config = dict(
    num_hidden_layers=10,
    hidden_size=512,
    num_attention_heads=4,
    num_key_value_heads=2,
    head_dim=128,
    intermediate_size=1024,
    vocab_size=16384,
    hidden_act='swiglu',
    norm='rmsnorm',
    norm_place='pre',
    norm_eps=1e-05,
    positions='rope',
    rope_theta=31300.0,
    rope_fraction=1.0,
    qk_norm=False,
    attn_scale=0.0884,
    bias='none',
    tie_word_embeddings=False,
    parallel_block=False,
    init='trunc',
    init_std_qkv=0.0123,
    init_std_o=0.0123,
    init_std_up=0.0123,
    init_std_down=0.0,
    optimizer='adamw',
    learning_rate=0.00109,
    lr_mult_up=0.691,
    beta1=0.9,
    beta2=0.99,
    lr_head=0.0108,
    max_grad_norm=1.0,
    warmup_steps=304,
    schedule='wsd',
    decay_fraction=0.605,
    decay_shape='linear',
    final_lr_fraction=0.05,
    batch_tokens=[131072, 262144],
    max_seq_len=2048,
    doc_mask=False,
    train_tokens=2158000000,
    max_steps=11822,
    dataset='wikipedia_en',
)
MLP neurons of a small language model. Each row is named by its layer, matrix (gate and up: input weights) and neuron, and shows model dimensions 80-175. Each number is 128 + 32 x the weight over its row's rms, rounded and kept within 0 to 255. A neuron's up and down rows have the sign that makes its largest values positive.
After each neuron's rows, "fires on" lists the tokens most often at its 100 highest values on Wikipedia text that the model never trained on. A number after a token or word is its count.

L2.gate278 [129 110 163 118  35 181  84 112 115  99 159 137 158 137 159 108  89 108 155 137 146 150 155  79 146 160 146 113 139  98 119 163 107  91  97  88 131 153 165 189 125 154 141 167  88 152 116 188  90 134 110 139 123 138 145 102 166 135  78  86 144  41 117 170 105 134 138 152 144 167 150 144 146 130 157 129  36 162 139  98 159 129 131 154 113 120 116 157 165  63 131 156 155 148  87 121]
L2.up278 [143 116 122  90  87 148 154 138 141  94 167 136 122  84 145  93 152  53 137 162  95 126 106 189  93  99  93  46  79  93 110 187 102  82 168 133 119 169  94 105 127 141 150 120 101 134  85 123 144 129  93 122  83 147 134 161 124 168 113 119 157  98  96 143 118 135  87 119 144 101  91 127 137 112 131 169 112 156 142  97 128 151 133 176  69 148 167 132 116 111 142 136 137 166  98 110]
fires on: "\n\n" 36, "\n" 30, ")\n\n" 14, ";\n" 7, ")\n" 5, ");\n" 4

L3.gate440 [155  96  82 148 107 145 166  98 127  92 106 114 147 129 143 120 132 107 136 122 108 221 130 128 150 103 107 158 115 124 153 150 100  57 139 124  91 126 119  83 148 130 110  96  35  98 105  54 134 136 105  90 139  99  90 106 143 126 178 133 111  76 135  72 121 158 128 123  85 175 118 163 143 194 140 103 156 124  68  96 115 118 148 127  79 102  55  95 120 138 115 133 121 134 133 113]
L3.up440 [ 95 137  91 125 148  95 121  62 126 181 114  85 129 154 139 145 119 113 136 125 103 100 167 102 188 127  85 122 198 128  96 142 118  85 110 148 144 137 122  48 148  46 147 129  96 166 163 106 147 128 111  87  93  76  91 159 114  87 154 117 122  80 146 110  94 175  45 113 137 151 106 176 112 151 120 130 124 140 131 102 139 100 176 165 115  94  83  82  93 137  88 159 101 143 133  94]
fires on: "," 68, " as" 5

L4.gate672 [142 101  66 144 144 156 104 200 131 106 118 124 110  46 153 133 122  94 122 155 172 174 114 152 145 175  95  73  73 119  90 113 153 147 179 145 150 126 182  77 114  94 109  69 143 137 124  89  72 107 171 222 138 140 150 166  94 121  81 135 131 146 138 161 159 132 156  93 162 111 152 114 166 141 116 214 108  77 128 111 122 109 112 106 114 155 146  68 129 117 169 151 161 114 182 129]
L4.up672 [182 130 116  52 101 153 107 145 136 162 106  84 134 142 159  86 158 105 132 144 141 124 131 158 136 127 101 140 153 120 196 132 136 145 175  88  49 186 166 200 143 169 126  57 178 129 186 140 148 136 151 148 148  95 180 122 109 178  89 154 165  85  78 130 199 107 157 126 120 131 125 117 108  67  56 143 121 107  97 131 120 170 145 130 121 132 138 127 178 147 130 206 170 184 197 112]
fires on: "\n" 39, ")\n" 15, ".\n" 12, "ur" 9, "as" 4

L4.gate740 [109 135 124 122 109  59 141  99  86 105  76 109 145  83 129 131 154 123  80 138 159  79 137 121 130 131 126 159 100 133 160 164  93 125 142 108 127 105 177  70 140 139 111 161 140 144 103 123  88 106  99 143 136 159 100 132  74 128 159 184 129 198  97 159 115  94 120 140 119  62  87 154 140 121  92 175 147 135 132 122 156 137 124 141 132 152 102  52 108 105 116 149 208 147 134  94]
L4.up740 [131 138 131 143 126 135 101 118 105  94 117 102 131 127 185  88  79 142  49 155 105 161 154  94  81  52 107 107 107 136 153  93  81 148 144  82  88 138 155 152  90  92 152 159 141 141 115 102 109 183 165 112 101 151 108 143 182 112 149 109 149 114 114 161 145 113 126 127 104  90  96  78 136 122  99 157  83 100 122 125 136 132 116 162  90 157 137  80 118 128  95 121 105 167 128  97]
fires on: ":" 83

L4.gate777 [165  75 147 179 135 122 141 113 169 140 149 117 125 123 107 127  72 132 121 131 115 140 143 142 101  63 138 109 156 107 103 115 123 111 188 109 126 105 147 136  95  60 151 113 103  82  70 157  83 134 135 161 140 156 144 173  56  99 147  84 172 137  59 106 126 150 127  93 106 109 179 156 137 162 163 108 108 105 150 113 180  84 166 135 151  99 112 118 198 127 127 100 118 152  97 147]
L4.up777 [132 114 158 129 129 141 149 143 155  69 151 142 144 129 123 103  91 136 120 192 128  88 125 171 110 149 154  97 134 116 125 119  79  96 126 124 208 129  94 105 140 129 130 122 142 197 149 108 121 111 156 144  96 137  93 126 156 111 171 130 131  98  97 101  90  72 111 133 102 171 141  92 117 149 116 132 137 155 116 134 122 105 153 182 155 191 182 114 179  72 140  83 139 113  82 102]
fires on: " |" 41, "," 9, "'," 9, " " 4, "8" 4

L4.gate424 [127  91 128 154 150 151 117  86 138  72 154 182 131 111 146 140 165 142  92 102 105 111 140 145 118  79 121 160 131 130 157 178 146 110 102 131 139 115 126 111 127  59 173 101 152 124  89  94 190  87 106  52 125 105  97 103 132 185 157 118 130 134 106  90 174 141  95 157  69 153 107 177 189 154  73 208 131 170 130  82 135 161 100 133  96 120  83 156 147 157 150 134 170 115 119 117]
L4.up424 [147 122 132 157 120 106 156 165 109 137 170  83  78 159 142 150 108 129 153 191 118 113  72 157 125 132 120 140 122 123 173 179 115 114 141 165 153 111 126 122 125 119 173 126 134 146 174 207 136 121  76  61 122 135 156 159 114 141  99 138 119 120 111 114 105  91 132 148 127  91 114 197 127 139 125 133 108 121 189  38 148 135 107 147  94 156 160 126 132 100  35  66  87 165  89  97]
fires on: "-" 37, "–" 20, "c" 12, "w" 6

L4.gate365 [133 101 165 110 146  90  74 124 140  93 166 107 149 108 142 102 140 105 137  88 120 141 119 113 125 166 107  69 102 130 132 139 178 138 145  81 106 145 139  78 124 121 134 175 123 123  79 150  87 184 127 137 137 117 104 152 137 108 143 199 112 111 140 126 146 153 111 155 124 147 161 137 146 108 131 122  93 130 127 114 150 165 179 121 146  91 168 102 116 153 108  90 131 101 140 154]
L4.up365 [120 167 136 136  77  90  99 142 149 131 171 169 141 198 157 104 101 139 132  99  77 128 148 121 203 148 131 127 123 138 174 147  97 119 116 126 165 148 134 166  96 111 104 133 103 123 148 158 112 149 103 145 124 144 116  87 111 160  92  81 140 108  84 118 150 156 151 182 151 181 113 113 128  90 145 191 136 123 119  80  66 217  59 140 120  86  85  98 125 142 125 166 138  53 108 106]
fires on: " is" 37, " was" 17, " a" 7, " took" 5

L4.gate642 [168  92 154 115  92 126 103 124 172 118 158 132 117 178 122 160 138  25 103 145 133 160 138 152 147  99 131 146 124 117 131 149 157 198 102 145  76 131 140 116 117  33 156 108 114 171 137 119 131 125 163 107  88  98 127 103 149 150 119 149 171 129 102 140 131 135 104 156 166 215 149 137 145 134 109 139  99 111 179  45 121 151 148 100  78 159 127  80 126 144 113  89 170 141 138 123]
L4.up642 [117  83 138 146 168 122 110 126 128  65 115 205  69  72 135 120 129  90 148 153 167 167 136  68 148 163 144  93 130 113 164 131 152 152  96 181 176 140 108  85  71 133 146  91 130 136 143 150 135 116 156 137 133 138 130 150  98 156 207 162 115 104 187 141 130 124 148 125  89 116 130 137 138 167 155 187 107 131 152 158 183 154 177 141 118 157 141 109 186  92 153  94 168 184 137 167]
fires on: "-" 44, "," 11, ".," 7

L4.gate114 [136  86 176 152 154  88 122 129 116 109 159 102 129 126 124 105 150 130  80 137 122  90 109 126 150  98 131 109 165 112  81 146 126  51 183  74 129 159  80  62 141 137 132 139 178 189  99  95 120 158 123 141 108  97 144 124 113 160 138 143  64  99 120 142 121 102  88 106  99 122 192 247 183 109 117 171  67 128 171 120 128 157 143  63 120 185  72 121 150 166 133 106 132 183 112 145]
L4.up114 [118 138 155 191 104 100 157  83  88 202 158  77 153 160 157 118 123 136  81 140 117  95  97 150 130 122  88 104 138 122 180 104 104 144 140 149 194 188 129 172 163 133 107 220 137 141 129 123 106 128 137 100 141  95 121  48 102 179 159 129  91 146  48 117 123 133 102 161 158  91  62 161 154  98 150 148 120 101 118 115  98  97  96 155 147 134  87 107  49  77 139 123 127 159 134 128]
fires on: " also" 21, ")" 12, " was" 8, " were" 8, " is" 6

L4.gate876 [ 95 131 138 100 110 127 174 134 177  80 153  88  92 145 102 101 117  93  71 146 107 121 158  94 149 158  88 182 145  91 129 123 126  75 150  97 129 101  83 128 174 123 122  78 110 126  81 109  89  72  99 114 130 144 127 120  97  89 203 205 111  95 141 111 131 105  79 134 123 119  82 169 160 143 119 149  75 132 104 102 145  86 157 106 152 149 113  95 122 138 140 107 181  99 139 118]
L4.up876 [146  90 101 107 114 111  89 108 179 134 161 134 128 160 140  91  89 168 101 184 118 152 160  72 150 173 144  90 122  73 113 128 169 116  89 159  90  86 166 205 177  90 160 139  98 133 132 134  77 119 158 138 148 109 165 128 138 100  82  89 145 137 167  60 114 150 143  75 157 190 148 103  90 179 129 144 132 119 102  97 132 147 187 106 100 102 147  90  88 156 114 131  95 149 112 168]
fires on: " as" 57, " |\n" 6, " |" 4

L4.gate794 [165 129 114 158  55 180 138  97  69 128 175 107 128  96  92 124 155  72 137 131  32 139 114  77 173 150 130 154 114  97 120 135 105 113 199 182  98 127 220 128 148 117 146 119  75 159  98 130 119  77  92  81 116 137 155 154 107  73 197 158 116 110 120  97 157 129 113 125 141 140  56 138 165 180  93  91 105 179 169 153 151 138 118  74 117 192 118 116  99  89 167  94 113 127 107 115]
L4.up794 [107  98 126  92  62  86 188 164  86 143 136 118 130 120  94 110 136 120  70 191  90  77 120 154 110 117 168 116 183 127 109 179 131 122 141 128 159 142 136 126 116 127  59 101 125 135 144 103 136 116 114 131 166 162 128 147 176 154 126 152  96 120 115 161 126  64 139 103 141 160 110 153 102 124  90 121 115 141 152 133 131 143 103 158 147 131 161 145 156 128 144 117  78 124 147  95]
fires on: " " 55, "-" 15

L4.gate384 [182  63 111 131 123 185 148 132  70 182 111 144 101 148 149  99 101 131 151 175 114 106 149 161 114 127 141 166 154  95 209 151 120 130 111 162 105 155 137 143 173  88 117 123  90 144 119 142 115  91  98 127 116  56 175 161 108 149 172 156  78 127 125 145 101 112 134 164 208 170  85 176 177 171 148 136  84 104 100  87 142 140  98 155 149 131 170 160 151 106  96 125  82 180  77 126]
L4.up384 [ 88 160 140 127  85 145 124 160 132 103 192 202 120 143 111 113 171 171 143 131  75 111 141 143 131 117 145 162 132 127 127 159 171 163 115 128  71 153 144  64 140 126 148 119  60 105 139 154  99 167 144 115 116 104 140 107 113 116 128 119 132 171  98 101 138 115 239 108  96 101 114  89 143  85 126 185 152 136 145 102 129  79  79 126 136 114 154 146 167 124 129 128 123 119 126 137]
fires on: "–" 22, "9" 14, " " 8, "-" 6, " –" 4, "&" 4

L4.gate772 [130 104 216 199 132  83 113 131 134 127 106  62 144 143 105  73 111  94 108 211 115 130  72 111  90 100  71 119 134 107 141 115 122 115 162 113 168 185 108  99 156 178 142 127 188 122 116 129  97 140 111  88 112 128 146 106 118 122 167 130 120 145 139  65  70  96 116 222 168  88  59 141 167 102 172 149 133 175 162 132 114 126 155 108 141 126 124  82  74 119 155 145 169 116 142  70]
L4.up772 [ 51  80 109 116  79 173 110 138 121 158 112 209 141 125  50  60 165 113 119 151  77  75 125 110 129 154 109 124 130 143 115 151 150  66  51 108  67 143 134 111 117 101 131 131 119 118  95 115 134 102 135 105 180 158 101 143 110  89 139  86  78 114 115 165 147 118 105 180 150 122 145  94 123 139 130 119 131 104  63 130 119 124 142 164 181 163 113 124 178  80 131 174 139 119 124 176]
fires on: " as" 20, " (" 11, " Best" 10, " best" 7, " –" 7

L2.gate527 [131 156  97 114  68 151 124 114  29 145 118 115 144 133 118 109  48 125 130 129 108 139 107 197  94  76 141 130 114 130  96 122 113 118 134  93 124  90 169 142 109 172 146 120 114 139 137 103 119 104 143  98 180 138 196 140 175 144 130 101 119  95 137 146 121 121 178  69 130 114 136 147 141 160 107 154 115 175  78 127 141 108 109 144 131 109 116 133 170  87 149 170  59 172 107 145]
L2.up527 [129  89  63  93 132 165 146 158 110  91 110 118  65 100 132 117 129  76 171 131 133  91  89 111 124 116 100 170 106 148 138 158 142 146 203  80  48 177 105 109 125 131 113 116 122 137 136 150 148 182 114 173 167 143  70 151  93 151 180 104 146 109 175 142 168 176  91 112 241 123 159 125 140 116 106 113 132 120  96 136 127 134 133  87  72 146 102 134 133 107 105 114 131 134 102 122]
fires on: "\n" 74, ")\n" 23

L2.gate191 [162 147  97 156 109 122 155 144 147 146  88 109 123 140  91 106 172 149 177  91 119 173  83 158 150 143  83 156 115 150 115 123 143 167 101 133 139 130 148  83 143 122 142 122 136 101 225  72 164 149  73 130  73 146 159  79 172 168 169 136 108 104  80 136  98 144  69 148  87 146 106 139 126 142 138 115 136 113 152 124 139 124  78  92  91 210 102 151 105 124 134  77 112 162 105 149]
L2.up191 [ 88 157 117 111 135 186 153 131 194 126 110 110 158  96 148 111 194 145 102 192 164 111 144 186 164 184 101 162 119 132 123 150 125 159 129  98 164  55 103 203  65  83 113 141 136 106 132 129 147  99 117 142 124 149 144  78 108 139 228 100 163 107 114 133 133  72 116 194 103 123 135 141 122 126 106 137  58 109  94 133 124 111 153 137 164  85  81 166 135 137 109  75 157 182  88 106]
fires on: "," 37, "ium" 6, " Milwaukee" 5, " McM" 4